Part of a small language model's weights: vocabulary 2258.
MLP neurons of a small language model. Each row is named by its layer, matrix (down: output weights) and neuron, and shows model dimensions 32-159. Each number is 50 + 10 x the weight over its row's rms, rounded and kept within 0 to 99. A neuron's up and down rows have the sign that makes its largest values positive.
After each neuron's rows, "fires before" lists the tokens most often just after its 100 highest values on Wikipedia text that the model never trained on. A number after a token or word is its count.

L4.down53:55 55 59 38 66 68 50 50 60 44 55 51 38 46 61 51 42 67 36 53 77 35 41 39 57 53 44 56 50 51 67 58 62 56 57 43 48 44 29 43 37 45 68 42 30 57 64 52 56 49 52 61 50 46 56 61 56 56 66 47 38 05 53 34 69 58 46 61 53 49 45 29 55 51 44 59 57 61 42 44 51 53 51 54 49 68 50 43 50 49 45 41 69 69 54 43 44 59 53 50 49 40 39 60 40 43 50 51 66 58 53 39 39 65 43 37 67 50 48 50 39 40 53 50 56 51 54 46
fires before: "ed" 26, "ing" 13, "s" 9, "ance" 6

L15.down399:42 64 63 37 53 58 62 59 43 50 41 66 43 57 45 34 40 52 46 43 58 60 53 56 39 45 45 42 49 67 48 61 46 57 46 69 73 64 62 39 45 61 58 32 40 48 53 35 60 45 48 37 70 39 32 50 51 56 53 49 43 39 59 46 46 41 44 44 56 38 54 64 58 54 34 55 49 50 37 37 40 46 41 41 36 60 58 42 56 40 64 49 43 48 63 54 45 40 53 50 52 54 57 69 47 45 43 55 54 49 49 51 07 32 54 40 52 63 59 49 54 46 49 53 54 51 42 33
fires before: "\n" 95

L17.down387:47 58 46 45 33 45 63 53 42 60 59 41 43 51 39 54 42 42 52 55 58 52 61 51 30 53 41 47 37 42 50 62 39 55 34 56 47 70 36 44 52 61 39 60 41 55 43 57 57 57 71 53 40 33 39 50 33 57 68 60 60 55 68 69 43 31 46 56 58 50 53 36 31 30 53 38 46 47 45 44 39 57 47 42 49 49 48 62 45 55 45 32 61 47 51 50 50 36 47 50 59 44 43 43 50 71 59 58 65 51 37 53 09 32 57 36 55 48 68 40 56 50 46 43 49 62 45 51
fires before: "\n" 92

L15.down311:40 48 57 33 48 36 62 39 55 49 52 51 63 73 60 61 59 45 38 52 50 72 60 59 59 57 50 39 64 48 40 42 39 49 50 52 55 52 46 48 47 53 49 42 54 64 47 55 53 41 55 49 46 53 60 51 36 42 47 34 21 55 49 48 42 37 46 44 61 51 45 57 42 44 37 54 40 33 34 51 55 38 59 50 46 57 41 36 63 53 46 16 44 42 65 44 41 59 46 37 56 44 63 61 41 41 47 52 58 31 49 48 16 42 68 22 42 56 39 45 57 59 36 39 51 59 58 52
fires before: "\n" 62, "-" 28, " that" 4

L12.down408:48 47 63 43 61 61 36 36 52 37 57 50 52 37 44 50 32 51 35 60 51 57 43 50 60 52 38 50 39 42 72 50 48 55 55 55 70 67 42 56 61 75 52 37 53 33 31 58 54 40 49 59 39 60 38 54 78 46 68 61 65 59 52 57 62 36 53 58 37 44 46 47 51 47 34 52 53 45 43 56 43 52 38 34 59 52 55 51 60 50 41 37 46 48 51 32 51 64 47 56 55 48 63 63 56 37 37 45 75 51 32 48 61 50 68 51 49 45 50 38 61 38 35 38 54 61 49 52
fires before: "e" 35, "ed" 15, "ing" 10, "es" 8, "le" 4

L12.down83:65 47 55 65 49 50 54 50 46 54 38 49 64 31 49 48 47 63 61 42 46 53 36 41 51 59 42 59 60 44 41 49 57 63 55 47 51 61 57 33 53 43 51 50 58 47 48 49 45 46 73 37 76 63 42 57 53 43 55 31 41 67 34 63 30 63 55 42 68 50 50 33 62 47 34 63 53 37 65 66 49 56 53 44 72 58 53 56 48 46 38 55 56 56 56 39 53 51 44 77 66 51 49 51 53 50 56 34 53 43 54 41 57 44 53 52 36 56 50 46 82 61 41 60 66 47 63 40
fires before: " Party" 15, " V" 14, " T" 9, " No." 7, " Se" 6, " P" 5

L2.down295:56 75 63 66 53 57 45 37 50 57 41 58 50 55 51 56 49 56 55 30 47 67 55 37 57 43 55 52 47 40 33 45 55 47 45 53 45 53 60 63 50 38 50 56 43 69 52 59 39 51 51 58 57 72 35 54 53 60 50 58 63 53 42 60 56 53 37 39 49 49 47 72 46 37 48 49 62 42 52 45 28 38 49 51 33 54 45 46 68 46 55 49 60 33 39 45 63 29 43 50 23 56 54 81 41 39 45 51 50 57 27 58 57 75 50 43 34 42 39 48 44 52 55 50 39 51 39 58
fires before: " |" 55, "\n" 14

L18.down22:42 54 71 71 37 48 55 48 47 49 57 59 56 56 46 48 49 38 39 40 38 61 49 53 65 37 44 53 44 55 28 48 62 58 46 24 65 80 57 44 41 30 58 64 59 58 55 43 43 57 54 49 37 63 62 51 55 54 49 38 39 62 55 53 49 51 57 62 55 54 44 55 42 42 52 28 65 46 57 39 50 43 47 66 60 45 66 49 49 75 44 47 44 43 50 50 30 57 43 52 60 41 35 52 41 56 63 47 60 42 50 32 40 67 45 48 53 60 37 54 59 43 57 50 54 46 58 59
fires before: "s" 22, "ed" 13, "ing" 9, "es" 7

L2.down228:61 53 58 75 45 44 63 38 32 48 51 48 58 49 40 45 41 47 45 48 60 41 55 48 62 51 56 64 57 39 72 40 62 54 46 53 47 47 39 43 71 44 48 52 36 45 44 47 44 53 39 55 51 34 43 53 72 53 57 42 51 29 49 43 42 66 35 69 58 60 55 74 62 43 73 55 51 50 50 55 43 53 54 45 37 53 54 75 41 47 45 40 53 52 50 54 59 57 69 42 52 53 36 43 76 37 49 54 34 66 65 53 48 57 42 31 49 44 33 49 42 51 48 51 49 57 56 52
fires before: " |" 30, "\n" 15, ")" 5, "_" 5

L3.down163:43 42 53 37 40 28 53 81 52 61 53 44 32 70 60 47 40 59 53 52 35 56 41 39 48 49 39 50 40 66 59 47 45 36 42 53 38 44 22 64 40 22 48 49 52 46 62 55 59 56 61 65 44 48 43 42 44 44 39 51 38 49 48 50 61 54 39 43 54 54 56 56 44 44 42 54 58 48 65 34 50 39 49 53 42 55 55 64 57 50 54 59 59 50 64 26 46 57 33 38 41 60 38 54 33 53 45 48 47 59 50 42 47 37 56 53 43 58 68 55 43 48 41 36 41 56 53 66
fires before: "ag" 18, "ued" 12, "u" 9, "ed" 7, "ues" 5, "aged" 4

L15.down285:57 40 36 66 36 63 38 45 63 45 41 57 49 46 48 49 44 63 60 52 43 53 57 80 56 59 53 46 40 40 43 45 43 66 57 49 44 63 49 24 49 48 43 40 64 47 67 47 65 40 42 46 65 57 62 49 69 67 54 37 32 46 38 45 71 47 57 51 52 49 53 38 42 48 59 43 34 54 57 37 38 36 54 53 52 47 49 55 41 44 62 46 51 41 55 43 72 54 46 42 39 54 41 43 52 37 46 53 40 58 39 50 72 73 44 46 27 43 51 40 44 43 45 46 52 51 47 47
fires before: " |" 42, "ition" 14, "ed" 4

L16.down62:43 36 53 38 48 51 57 42 47 48 61 35 47 56 53 33 39 43 45 52 43 53 39 45 49 22 61 30 49 51 42 47 41 48 49 50 48 51 46 52 66 38 54 61 67 56 48 41 50 47 57 55 48 37 46 22 53 47 62 53 67 58 31 50 37 36 38 63 48 54 59 62 48 55 46 57 43 57 46 38 47 48 40 57 31 64 33 49 55 40 67 65 58 42 52 58 47 57 40 57 57 68 55 54 56 43 49 48 38 54 41 59 61 38 46 46 52 27 60 51 38 30 52 34 38 44 68 57
fires before: " |" 38, ":" 8, "." 8, "202" 6, "9" 5

L15.down204:50 47 59 47 54 56 48 51 67 78 53 46 44 42 40 46 45 52 65 41 47 42 53 55 40 51 50 44 47 48 27 59 31 53 63 53 48 45 57 41 40 47 52 34 35 55 38 52 42 43 37 63 45 42 41 57 78 42 55 53 43 42 37 44 33 46 57 48 59 48 44 32 58 66 40 58 52 69 56 57 54 57 40 36 46 56 38 54 63 55 38 42 34 62 58 63 54 47 38 47 27 54 28 45 50 50 52 48 42 57 43 45 47 49 59 26 42 48 56 66 48 55 54 71 39 55 46 49
fires before: "ing" 26, "ed" 11, "ually" 10, "ly" 7, "s" 4

L4.down60:46 49 68 70 42 41 51 44 44 41 44 55 62 55 50 54 59 52 55 49 49 39 62 60 62 53 40 53 34 54 36 63 46 60 45 59 38 49 56 55 36 53 55 44 71 66 48 30 62 46 46 59 58 61 39 50 56 48 43 70 72 27 53 46 68 40 66 52 47 46 59 61 46 66 51 43 75 43 50 51 52 39 58 50 31 49 43 47 65 61 44 57 54 54 46 39 51 39 77 58 66 42 84 45 49 55 47 54 40 62 67 41 35 51 51 57 41 53 66 52 42 51 57 35 39 52 51 46
fires before: "\n" 28, " The" 14, " In" 10, " M" 4, " He" 4, " They" 4

L5.down269:41 48 45 50 40 32 62 54 49 57 48 60 52 45 46 58 58 51 45 35 68 49 43 60 55 54 64 59 29 28 38 51 58 48 47 44 36 58 50 45 45 58 72 40 51 56 40 40 69 43 63 41 58 45 52 48 52 49 55 54 58 41 51 44 51 43 51 55 45 44 55 80 52 70 57 42 40 57 41 40 45 78 58 37 56 52 45 40 40 43 30 52 41 52 56 38 21 42 49 50 57 62 61 45 69 49 41 51 34 57 53 62 47 61 62 66 50 43 38 56 43 41 42 43 45 42 49 27
fires before: "\n" 19, " The" 14, " In" 9, " He" 6, " M" 4

L17.down213:53 39 51 52 48 50 69 42 36 73 47 45 62 35 41 55 32 46 57 19 32 57 58 51 58 57 52 46 36 50 46 51 55 65 34 63 54 44 72 60 38 63 49 57 40 46 52 44 45 47 56 44 46 67 48 47 56 59 52 54 68 43 38 40 43 41 62 63 42 39 49 68 58 60 46 35 60 49 40 52 52 44 52 46 51 61 49 47 62 55 46 50 41 56 50 45 47 47 42 47 52 47 47 54 60 51 48 43 54 47 48 50 05 54 52 55 54 27 45 72 59 53 46 39 52 44 42 48
fires before: "\n" 46, " He" 9, " In" 5, " She" 4

L3.down432:39 40 28 68 43 79 45 56 48 46 58 44 57 36 29 46 50 53 42 65 65 56 57 55 44 48 36 49 37 45 46 52 41 68 36 47 38 59 59 62 45 54 72 39 44 65 49 61 52 49 56 47 55 67 59 74 32 66 51 51 49 67 60 57 53 56 64 61 44 39 46 42 36 52 36 45 62 63 50 46 43 56 39 69 36 44 52 52 50 49 67 36 54 46 65 58 59 52 28 61 44 63 53 56 54 49 42 48 32 52 61 69 60 41 36 50 55 44 52 62 47 46 64 58 49 32 49 54
fires before: " |" 49, "0" 6, "," 5

L4.down189:38 28 61 64 44 51 45 34 62 38 47 51 60 64 54 50 57 53 51 64 52 44 45 59 53 62 60 53 46 19 48 60 36 43 43 44 41 50 65 36 39 51 49 42 56 35 38 26 57 57 48 44 41 61 68 28 46 61 56 72 50 41 41 62 58 37 45 53 47 67 61 38 60 64 56 52 60 38 38 51 31 50 54 35 54 37 47 52 53 57 45 36 56 53 44 41 55 60 45 61 49 50 52 40 47 59 48 57 54 43 53 45 54 39 54 47 66 54 37 41 57 54 44 45 46 45 64 32
fires before: "\n" 27, " The" 23, " In" 7, " It" 6

L3.down20:51 51 68 48 54 40 59 26 54 51 33 53 46 61 40 59 52 48 55 55 50 49 49 51 50 50 64 57 45 50 50 48 24 46 14 60 49 46 61 44 56 42 45 46 65 41 38 49 50 54 42 66 53 64 46 55 40 50 38 66 45 59 48 52 72 31 41 41 58 38 45 55 48 73 46 34 75 63 23 47 63 41 46 40 45 46 42 51 56 60 53 48 70 46 43 57 52 54 52 50 51 33 58 46 60 47 47 32 43 50 60 50 36 32 58 60 47 56 45 55 41 38 66 33 51 48 59 48
fires before: "\n" 29, " The" 13, " In" 9, " D" 7, " He" 4

L5.down24:50 68 51 54 54 45 59 26 41 60 51 51 55 52 37 46 52 58 50 43 45 64 62 60 57 51 39 47 50 37 61 49 39 39 45 50 46 55 47 55 52 70 32 61 45 71 46 55 42 48 34 56 54 59 51 39 54 48 48 51 24 51 51 35 41 71 36 64 44 55 45 56 64 47 52 60 58 69 40 55 49 51 60 55 42 36 42 54 51 36 42 51 48 62 39 51 54 45 40 56 31 49 56 54 62 66 46 35 50 41 47 46 44 68 46 54 44 67 46 41 52 83 47 43 49 45 55 49
fires before: " |" 59, "\n" 8, ":" 6

L9.down145:41 65 39 56 57 70 40 42 45 51 65 51 69 50 37 50 63 55 46 35 45 59 60 61 44 53 60 50 40 47 41 59 52 54 53 60 49 47 66 47 40 56 37 43 53 59 38 49 64 53 44 41 60 48 62 48 21 47 52 47 47 64 65 74 66 61 47 51 60 45 51 38 36 43 49 50 60 65 43 33 33 58 43 42 67 46 53 46 50 51 56 41 42 28 74 34 48 40 47 47 55 44 37 61 54 35 49 44 54 41 53 36 46 58 70 63 54 44 46 39 35 22 56 44 35 45 42 58
fires before: "ission" 20, "and" 18, "it" 17, "ons" 10, "on" 10

L15.down156:58 43 46 49 33 59 43 39 43 43 46 47 59 44 51 52 51 51 54 63 53 58 50 45 52 55 51 45 64 57 55 48 51 47 60 30 48 46 37 33 24 60 56 33 43 40 49 54 44 50 48 35 38 68 45 37 47 60 35 55 62 46 55 55 51 39 58 55 42 28 40 29 46 38 57 43 50 52 44 52 51 49 43 52 79 66 43 46 53 50 53 30 50 62 40 54 36 35 56 53 45 52 42 55 46 43 73 61 44 63 61 57 47 58 30 63 72 56 54 35 77 61 53 72 42 46 55 48
fires before: "y" 19, "ment" 10, "ed" 8, "ust" 7, "ent" 7

L15.down169:41 62 47 43 33 45 55 57 59 45 58 27 48 65 38 58 50 57 48 45 71 62 47 59 63 55 45 55 46 51 51 56 34 49 44 67 44 70 42 47 48 42 67 41 42 57 39 46 59 34 54 64 42 45 66 52 61 60 66 49 26 52 51 31 47 25 53 50 52 44 59 52 51 58 39 55 46 54 43 25 47 63 49 66 47 58 55 48 58 48 42 50 49 51 53 39 55 59 70 55 64 68 55 58 53 64 55 47 64 39 39 65 25 50 61 50 46 38 41 38 32 39 52 48 56 51 41 65
fires before: "\n" 81

L18.down447:38 68 42 45 43 45 47 61 48 25 60 42 61 61 68 49 60 43 61 35 50 55 48 57 67 42 41 69 36 35 52 45 49 45 56 39 39 50 55 49 45 32 42 44 44 34 36 60 38 63 50 59 52 36 41 48 54 61 41 57 52 58 54 36 48 33 62 55 50 43 67 30 45 48 54 53 52 48 66 26 47 41 31 52 40 50 41 42 59 43 50 53 54 42 35 60 18 54 36 42 42 48 43 56 54 59 49 44 57 62 43 44 57 52 45 50 68 42 44 36 57 38 61 62 49 61 46 50
fires before: "ent" 25, "ently" 13, "ing" 8, "ed" 5

L17.down38:45 48 45 55 43 44 48 59 64 52 44 60 57 57 64 35 49 70 49 47 57 45 28 46 47 50 68 57 77 34 29 50 43 58 64 27 42 63 57 50 58 46 58 51 49 56 54 56 61 59 45 64 52 41 37 69 35 59 53 51 74 43 57 50 55 53 47 51 47 37 72 45 51 49 42 49 48 56 40 49 44 36 49 37 53 39 50 42 55 43 41 64 40 53 50 38 37 38 55 47 52 45 55 61 48 59 43 47 53 42 54 50 21 42 72 48 43 53 57 47 44 58 54 65 36 62 55 62
fires before: "\n" 29, " The" 19, " It" 10, " In" 4, " T" 4

L3.down429:64 47 55 53 38 42 44 52 59 70 36 50 53 65 73 51 59 38 44 61 40 56 51 57 53 57 60 35 40 63 65 48 48 53 49 52 54 52 68 57 53 33 66 35 54 41 46 37 59 53 76 70 33 59 55 40 35 39 45 53 56 61 37 71 49 49 40 53 46 48 65 49 43 42 51 53 53 47 50 49 55 54 56 47 39 46 43 56 53 36 53 60 60 61 41 46 55 49 38 42 41 65 54 62 25 49 61 50 55 64 48 55 43 56 61 61 50 58 43 61 38 40 61 42 62 43 44 57
fires before: "\n" 32, " |" 23, "|---|" 7, "9" 4

L18.down311:51 60 42 64 47 46 45 37 41 35 46 51 44 48 52 42 64 29 53 47 56 65 57 55 40 50 45 66 52 51 41 50 35 42 42 58 31 67 42 67 41 45 40 62 49 44 47 69 45 40 61 69 61 58 63 51 47 43 44 51 35 49 57 57 49 55 65 49 65 48 26 49 43 48 65 64 46 54 47 46 39 41 54 43 41 41 61 30 42 25 30 46 71 40 56 46 37 41 52 32 35 55 26 61 47 45 48 67 51 42 52 53 29 47 55 36 62 53 57 36 48 60 55 50 51 55 49 30
fires before: "\n" 44, "and" 9, "E" 6, "ish" 5, "iginal" 4

L5.down234:45 57 30 39 39 39 53 44 35 44 60 56 50 56 60 57 39 64 56 33 65 58 52 33 44 65 46 25 42 46 57 55 41 40 38 36 47 52 53 61 66 39 67 61 55 50 63 67 49 54 67 53 53 39 45 50 44 35 39 44 75 42 59 56 47 43 51 30 53 47 34 41 41 49 42 48 57 38 45 54 48 35 57 65 38 45 41 51 44 64 48 44 47 45 48 52 35 49 36 46 54 52 39 68 54 48 51 40 60 52 54 44 53 41 40 52 52 52 53 51 56 48 37 35 55 39 37 44
fires before: "\n" 94

L15.down444:47 52 35 54 53 49 43 56 63 50 49 60 49 36 60 57 38 39 54 66 36 45 50 52 33 37 37 58 30 62 57 43 56 47 42 51 57 45 51 51 51 56 48 50 46 44 50 53 29 65 54 42 43 44 63 66 51 67 57 39 73 67 68 48 58 45 51 59 46 35 47 56 60 59 62 52 56 65 52 43 70 53 54 30 47 67 39 57 62 31 58 58 50 47 66 30 42 66 40 52 65 51 47 73 49 52 41 47 59 57 36 52 64 33 61 52 57 34 47 37 61 52 55 49 46 53 41 39
fires before: "b" 17, "mer" 12, "ak" 11, "ed" 7, "er" 7, "ing" 6

L9.down440:32 64 43 65 68 65 34 48 55 37 44 53 43 60 54 60 40 52 50 43 65 62 50 44 50 45 50 38 38 54 42 55 66 17 51 36 41 53 57 45 77 53 54 43 54 58 50 72 56 45 58 59 49 67 58 63 53 63 41 63 51 59 54 35 63 54 42 62 52 59 61 42 68 61 38 38 59 48 43 59 59 53 54 60 61 48 49 38 46 64 34 45 42 63 50 53 38 53 38 44 62 34 31 55 42 48 41 40 62 39 55 42 40 58 40 42 54 48 48 57 51 47 54 60 54 65 47 46
fires before: "s" 23, "," 15, "ed" 11, "." 5

L2.down176:41 60 67 57 57 41 63 43 53 57 46 51 48 51 38 57 53 55 52 43 52 62 38 56 60 37 43 54 56 28 61 39 37 37 52 37 53 40 58 64 75 34 47 65 41 60 56 62 57 51 33 47 49 61 42 58 59 49 48 48 47 50 54 61 44 57 43 58 56 49 51 78 36 54 47 71 44 39 34 47 32 54 67 54 51 47 58 43 48 37 53 66 42 46 31 43 53 49 62 61 49 32 60 65 41 50 36 38 70 35 52 48 49 67 57 51 40 47 43 35 45 57 38 49 50 50 50 53
fires before: " |" 60, "\n" 20

L12.down290:43 53 49 46 50 53 41 50 52 62 61 52 56 53 60 46 52 59 56 40 50 63 40 43 60 37 56 38 53 47 43 34 39 49 59 36 45 64 71 56 47 54 54 49 57 50 42 42 50 53 40 52 40 44 56 62 31 57 56 40 45 41 42 53 48 52 30 45 44 50 36 46 60 54 22 35 42 56 41 61 55 60 49 53 33 45 38 39 46 42 59 57 24 75 54 54 25 34 39 37 47 45 50 58 63 30 56 56 63 39 52 53 45 55 51 71 37 65 52 58 38 68 46 52 31 32 61 64
fires before: "-" 82, "\n" 18

L15.down1:56 34 29 40 56 47 58 72 47 55 61 53 35 52 49 49 54 38 46 48 42 60 30 51 73 51 44 27 39 49 40 62 55 48 43 56 61 56 25 59 36 40 60 52 55 61 46 48 46 55 36 57 62 30 47 56 38 64 52 54 69 50 46 45 50 54 54 53 36 55 51 59 35 49 64 46 59 52 52 41 50 54 49 52 44 40 45 46 47 45 59 41 45 31 51 56 30 53 52 54 72 47 33 61 61 60 46 52 68 42 39 59 61 49 45 57 55 53 43 39 30 35 69 54 58 53 53 72
fires before: "s" 26, "es" 14, " to" 8, "ed" 5, "e" 4

L2.down327:50 42 44 39 33 53 35 60 52 42 58 55 53 71 47 49 45 53 55 48 72 41 64 51 61 45 51 39 27 54 62 57 32 52 56 34 35 54 43 44 63 32 43 45 47 56 30 55 54 47 51 44 46 39 49 74 52 50 58 55 38 56 38 61 53 63 49 45 49 53 43 48 62 46 53 45 41 51 58 25 46 61 61 54 48 32 51 55 35 40 47 49 40 45 62 57 56 64 38 23 39 53 60 43 51 45 51 50 56 67 70 53 50 45 60 37 47 45 43 59 54 41 63 42 48 34 58 48
fires before: " |" 35, ":" 15, "2" 6, "5" 5, "," 5, "8" 5

L16.down373:51 60 49 74 56 46 44 54 45 53 40 50 44 49 53 52 44 41 40 49 51 51 44 46 61 54 18 51 40 65 46 43 49 51 70 55 38 45 69 56 67 63 67 40 50 67 52 57 54 61 51 61 63 52 49 63 54 42 38 56 39 44 56 45 33 40 54 58 44 47 50 37 62 35 42 42 55 49 46 43 48 65 59 39 20 56 53 41 55 56 46 48 39 63 48 57 39 57 34 69 48 70 42 66 37 50 44 60 52 21 45 35 52 42 58 46 65 46 46 37 51 51 34 83 45 50 49 40
fires before: "\n" 16, " |" 16, "," 14, ":" 11, "." 9, " of" 4

L17.down3:56 27 54 40 49 49 43 46 45 55 63 46 50 54 44 51 74 38 51 42 54 53 43 50 64 50 54 52 41 60 39 60 52 46 46 38 56 51 60 43 43 38 49 60 58 71 48 52 43 44 46 49 43 41 45 63 61 38 50 63 51 41 58 29 74 56 30 60 47 72 60 49 54 47 55 55 65 66 61 54 49 51 43 51 51 57 46 45 69 66 42 42 55 45 42 47 39 62 49 41 51 55 33 60 43 61 53 61 62 43 45 48 44 47 74 62 57 61 67 41 47 51 40 56 51 58 55 76
fires before: "ed" 38, "s" 26, "es" 15, "ing" 4

L3.down130:55 65 56 39 55 47 56 65 52 47 41 65 44 54 41 62 35 37 59 59 52 45 59 47 41 46 30 70 47 47 54 56 60 49 45 49 53 55 54 44 49 57 28 55 43 51 44 35 43 40 55 44 59 42 41 71 44 50 32 43 49 47 40 47 63 46 38 60 61 51 49 43 41 50 48 60 43 35 75 43 55 55 52 40 44 41 45 58 55 40 53 58 43 77 50 39 55 66 53 58 55 50 63 43 35 54 65 47 72 55 47 64 59 55 52 49 54 56 62 54 64 68 64 55 57 59 60 35
fires before: "ed" 23, "ment" 21, "ated" 10, "s" 8, "er" 4

L3.down71:33 65 35 55 53 54 50 56 38 69 70 53 57 54 36 52 46 59 48 62 44 75 72 62 53 55 60 39 44 58 43 55 62 56 57 60 42 62 46 42 49 28 46 41 38 49 46 40 33 48 36 35 50 60 53 43 40 48 44 50 52 49 56 59 63 53 47 32 21 53 52 59 40 60 61 43 52 69 26 50 47 45 42 43 51 71 43 52 51 60 51 34 45 37 56 62 38 49 34 55 54 47 40 37 46 47 56 41 43 40 65 52 43 43 66 55 57 65 45 43 55 60 58 25 44 40 58 42
fires before: "it" 14, "ral" 12, "er" 12, "ission" 12, "ons" 10, "and" 8

L2.down18:64 51 57 46 33 44 34 30 53 62 45 57 58 59 55 48 53 54 53 33 54 47 47 44 58 53 66 60 34 54 47 35 38 46 36 39 43 52 46 46 52 57 51 51 58 37 45 46 38 45 38 56 30 39 52 61 38 50 53 58 93 43 54 47 59 39 50 53 47 49 50 55 65 51 47 45 61 57 50 43 51 61 65 48 57 56 41 57 52 51 54 51 51 53 50 44 28 65 34 37 43 54 68 53 55 51 37 50 62 41 52 53 51 54 66 60 35 52 43 52 43 45 52 44 53 44 57 50
fires before: "\n" 27, " The" 14, " It" 6, " D" 5, " He" 5

L5.down191:67 55 31 56 55 40 46 60 48 48 62 56 48 58 51 41 51 42 58 72 51 55 66 30 54 59 65 40 53 51 73 38 56 47 61 50 56 54 41 56 44 50 54 39 64 60 64 49 41 54 37 63 56 54 39 74 70 46 58 63 49 46 52 57 64 59 45 58 46 58 67 46 54 43 71 47 32 41 40 70 42 51 48 62 54 43 68 47 65 55 41 40 60 56 61 45 41 48 68 55 69 52 51 35 52 52 54 52 56 51 64 39 57 48 58 58 58 69 67 47 57 54 43 50 66 55 69 59
fires before: " of" 17, "ed" 13, "itional" 12, "ition" 7, "k" 4, "ing" 4

L4.down401:34 27 32 45 54 44 35 55 43 61 53 33 67 60 42 49 54 56 45 47 56 58 65 41 55 61 52 44 29 57 56 38 49 56 62 53 42 53 57 62 39 53 65 58 67 63 48 51 51 51 47 46 32 50 41 51 43 54 63 63 40 50 36 50 59 62 46 26 61 52 34 55 50 66 37 64 57 38 46 45 43 55 56 73 76 69 46 67 64 56 52 71 49 33 55 40 53 50 46 35 50 48 58 59 51 52 63 54 47 68 43 51 66 58 51 58 38 55 52 47 36 50 64 31 47 42 46 53
fires before: "ag" 20, "ued" 12, "over" 11, "u" 9, "ues" 6

L17.down92:55 48 64 51 67 49 45 40 47 60 36 34 48 42 48 45 44 54 48 57 42 42 45 41 56 35 60 52 60 52 59 44 29 50 79 48 52 60 38 59 45 46 51 48 62 46 45 59 35 56 44 29 31 59 57 62 56 59 61 55 53 48 49 49 59 44 56 48 46 50 49 39 35 45 48 44 63 54 54 60 38 61 35 37 70 61 33 47 34 68 32 47 62 66 40 60 52 28 51 66 45 48 60 55 49 78 47 32 49 54 44 56 49 53 55 21 46 52 37 58 51 49 64 62 47 65 36 54
fires before: "ent" 22, "ment" 15, "ence" 13, "ing" 9, "ed" 5

L6.down162:48 38 36 41 60 43 56 61 55 39 58 44 49 46 51 50 34 57 70 34 50 60 58 37 55 45 52 43 44 71 29 52 50 52 47 43 65 56 68 41 50 53 49 48 54 45 67 49 70 49 43 41 47 48 47 32 45 44 44 49 52 63 49 42 41 63 46 54 51 59 41 52 53 41 57 58 42 48 51 42 44 60 47 50 58 41 45 43 50 44 34 55 47 59 48 62 59 49 43 27 60 45 42 53 45 43 45 64 38 84 57 31 61 34 60 25 34 44 47 35 47 34 41 59 39 45 57 67
fires before: "als" 20, "al" 17, " |" 7, "es" 6, "ing" 6, ":" 5

L6.down314:48 42 51 33 42 48 64 51 51 61 51 51 45 68 48 53 46 61 48 47 67 46 40 47 67 61 67 65 48 30 42 60 36 43 46 30 67 45 49 45 53 43 66 34 61 51 47 40 61 53 42 67 57 53 65 62 47 39 35 47 81 33 57 49 52 56 61 53 47 59 52 65 58 60 43 61 48 36 42 37 22 56 57 43 46 43 48 43 57 42 41 47 43 70 50 37 44 50 36 43 50 53 67 50 43 53 38 76 64 46 51 49 39 45 54 59 50 43 48 49 45 51 47 37 43 59 52 39
fires before: "\n" 33, " The" 18, " It" 11, " He" 4

L5.down215:37 50 43 59 37 39 52 61 30 56 45 63 51 41 41 62 48 48 66 48 37 49 68 63 59 42 41 57 43 53 34 54 49 54 32 55 30 48 49 36 32 54 43 38 58 61 62 31 54 41 58 48 61 33 60 59 45 60 62 49 45 48 69 60 57 61 38 41 59 51 61 51 28 49 50 37 63 56 44 62 48 59 52 44 65 62 46 63 43 48 48 57 36 46 50 51 38 29 50 47 48 39 53 39 45 35 39 43 50 44 60 51 38 41 38 56 66 47 54 59 53 43 61 47 35 35 63 41
fires before: "oup" 13, "it" 12, "ission" 11, "ons" 10, "and" 8, "ade" 5

L17.down20:51 59 49 47 49 50 49 67 57 49 39 27 56 50 65 37 59 34 63 49 54 61 47 47 65 42 44 68 40 44 47 58 48 54 38 44 44 51 57 51 43 52 48 41 46 45 28 42 30 41 37 68 59 58 58 51 54 50 68 24 63 64 65 46 53 22 41 57 49 54 39 50 58 51 61 60 54 37 43 75 47 51 56 63 30 64 56 60 45 34 48 35 44 60 47 62 62 47 56 47 56 32 59 48 49 60 42 35 55 36 39 67 47 24 59 37 42 32 49 52 63 39 55 55 46 50 50 55
fires before: "m" 16, "my" 11, "te" 7, "b" 6, "mer" 5, "ct" 5

L12.down206:43 45 43 47 53 50 55 65 60 39 39 49 54 35 54 55 31 46 43 48 66 32 46 36 40 41 43 35 48 44 62 38 51 59 67 52 72 30 40 58 40 64 61 27 40 46 24 31 38 58 47 66 62 53 35 60 65 52 46 60 76 59 44 60 63 49 51 49 60 48 48 40 57 34 57 48 40 48 51 54 64 67 44 53 59 56 40 46 34 47 50 43 45 56 58 52 58 39 51 59 55 56 50 64 69 44 63 34 48 47 43 45 44 48 41 51 65 62 42 63 55 54 54 40 43 59 46 53
fires before: "ed" 28, "ing" 10, "ation" 5, "ment" 5, "ies" 5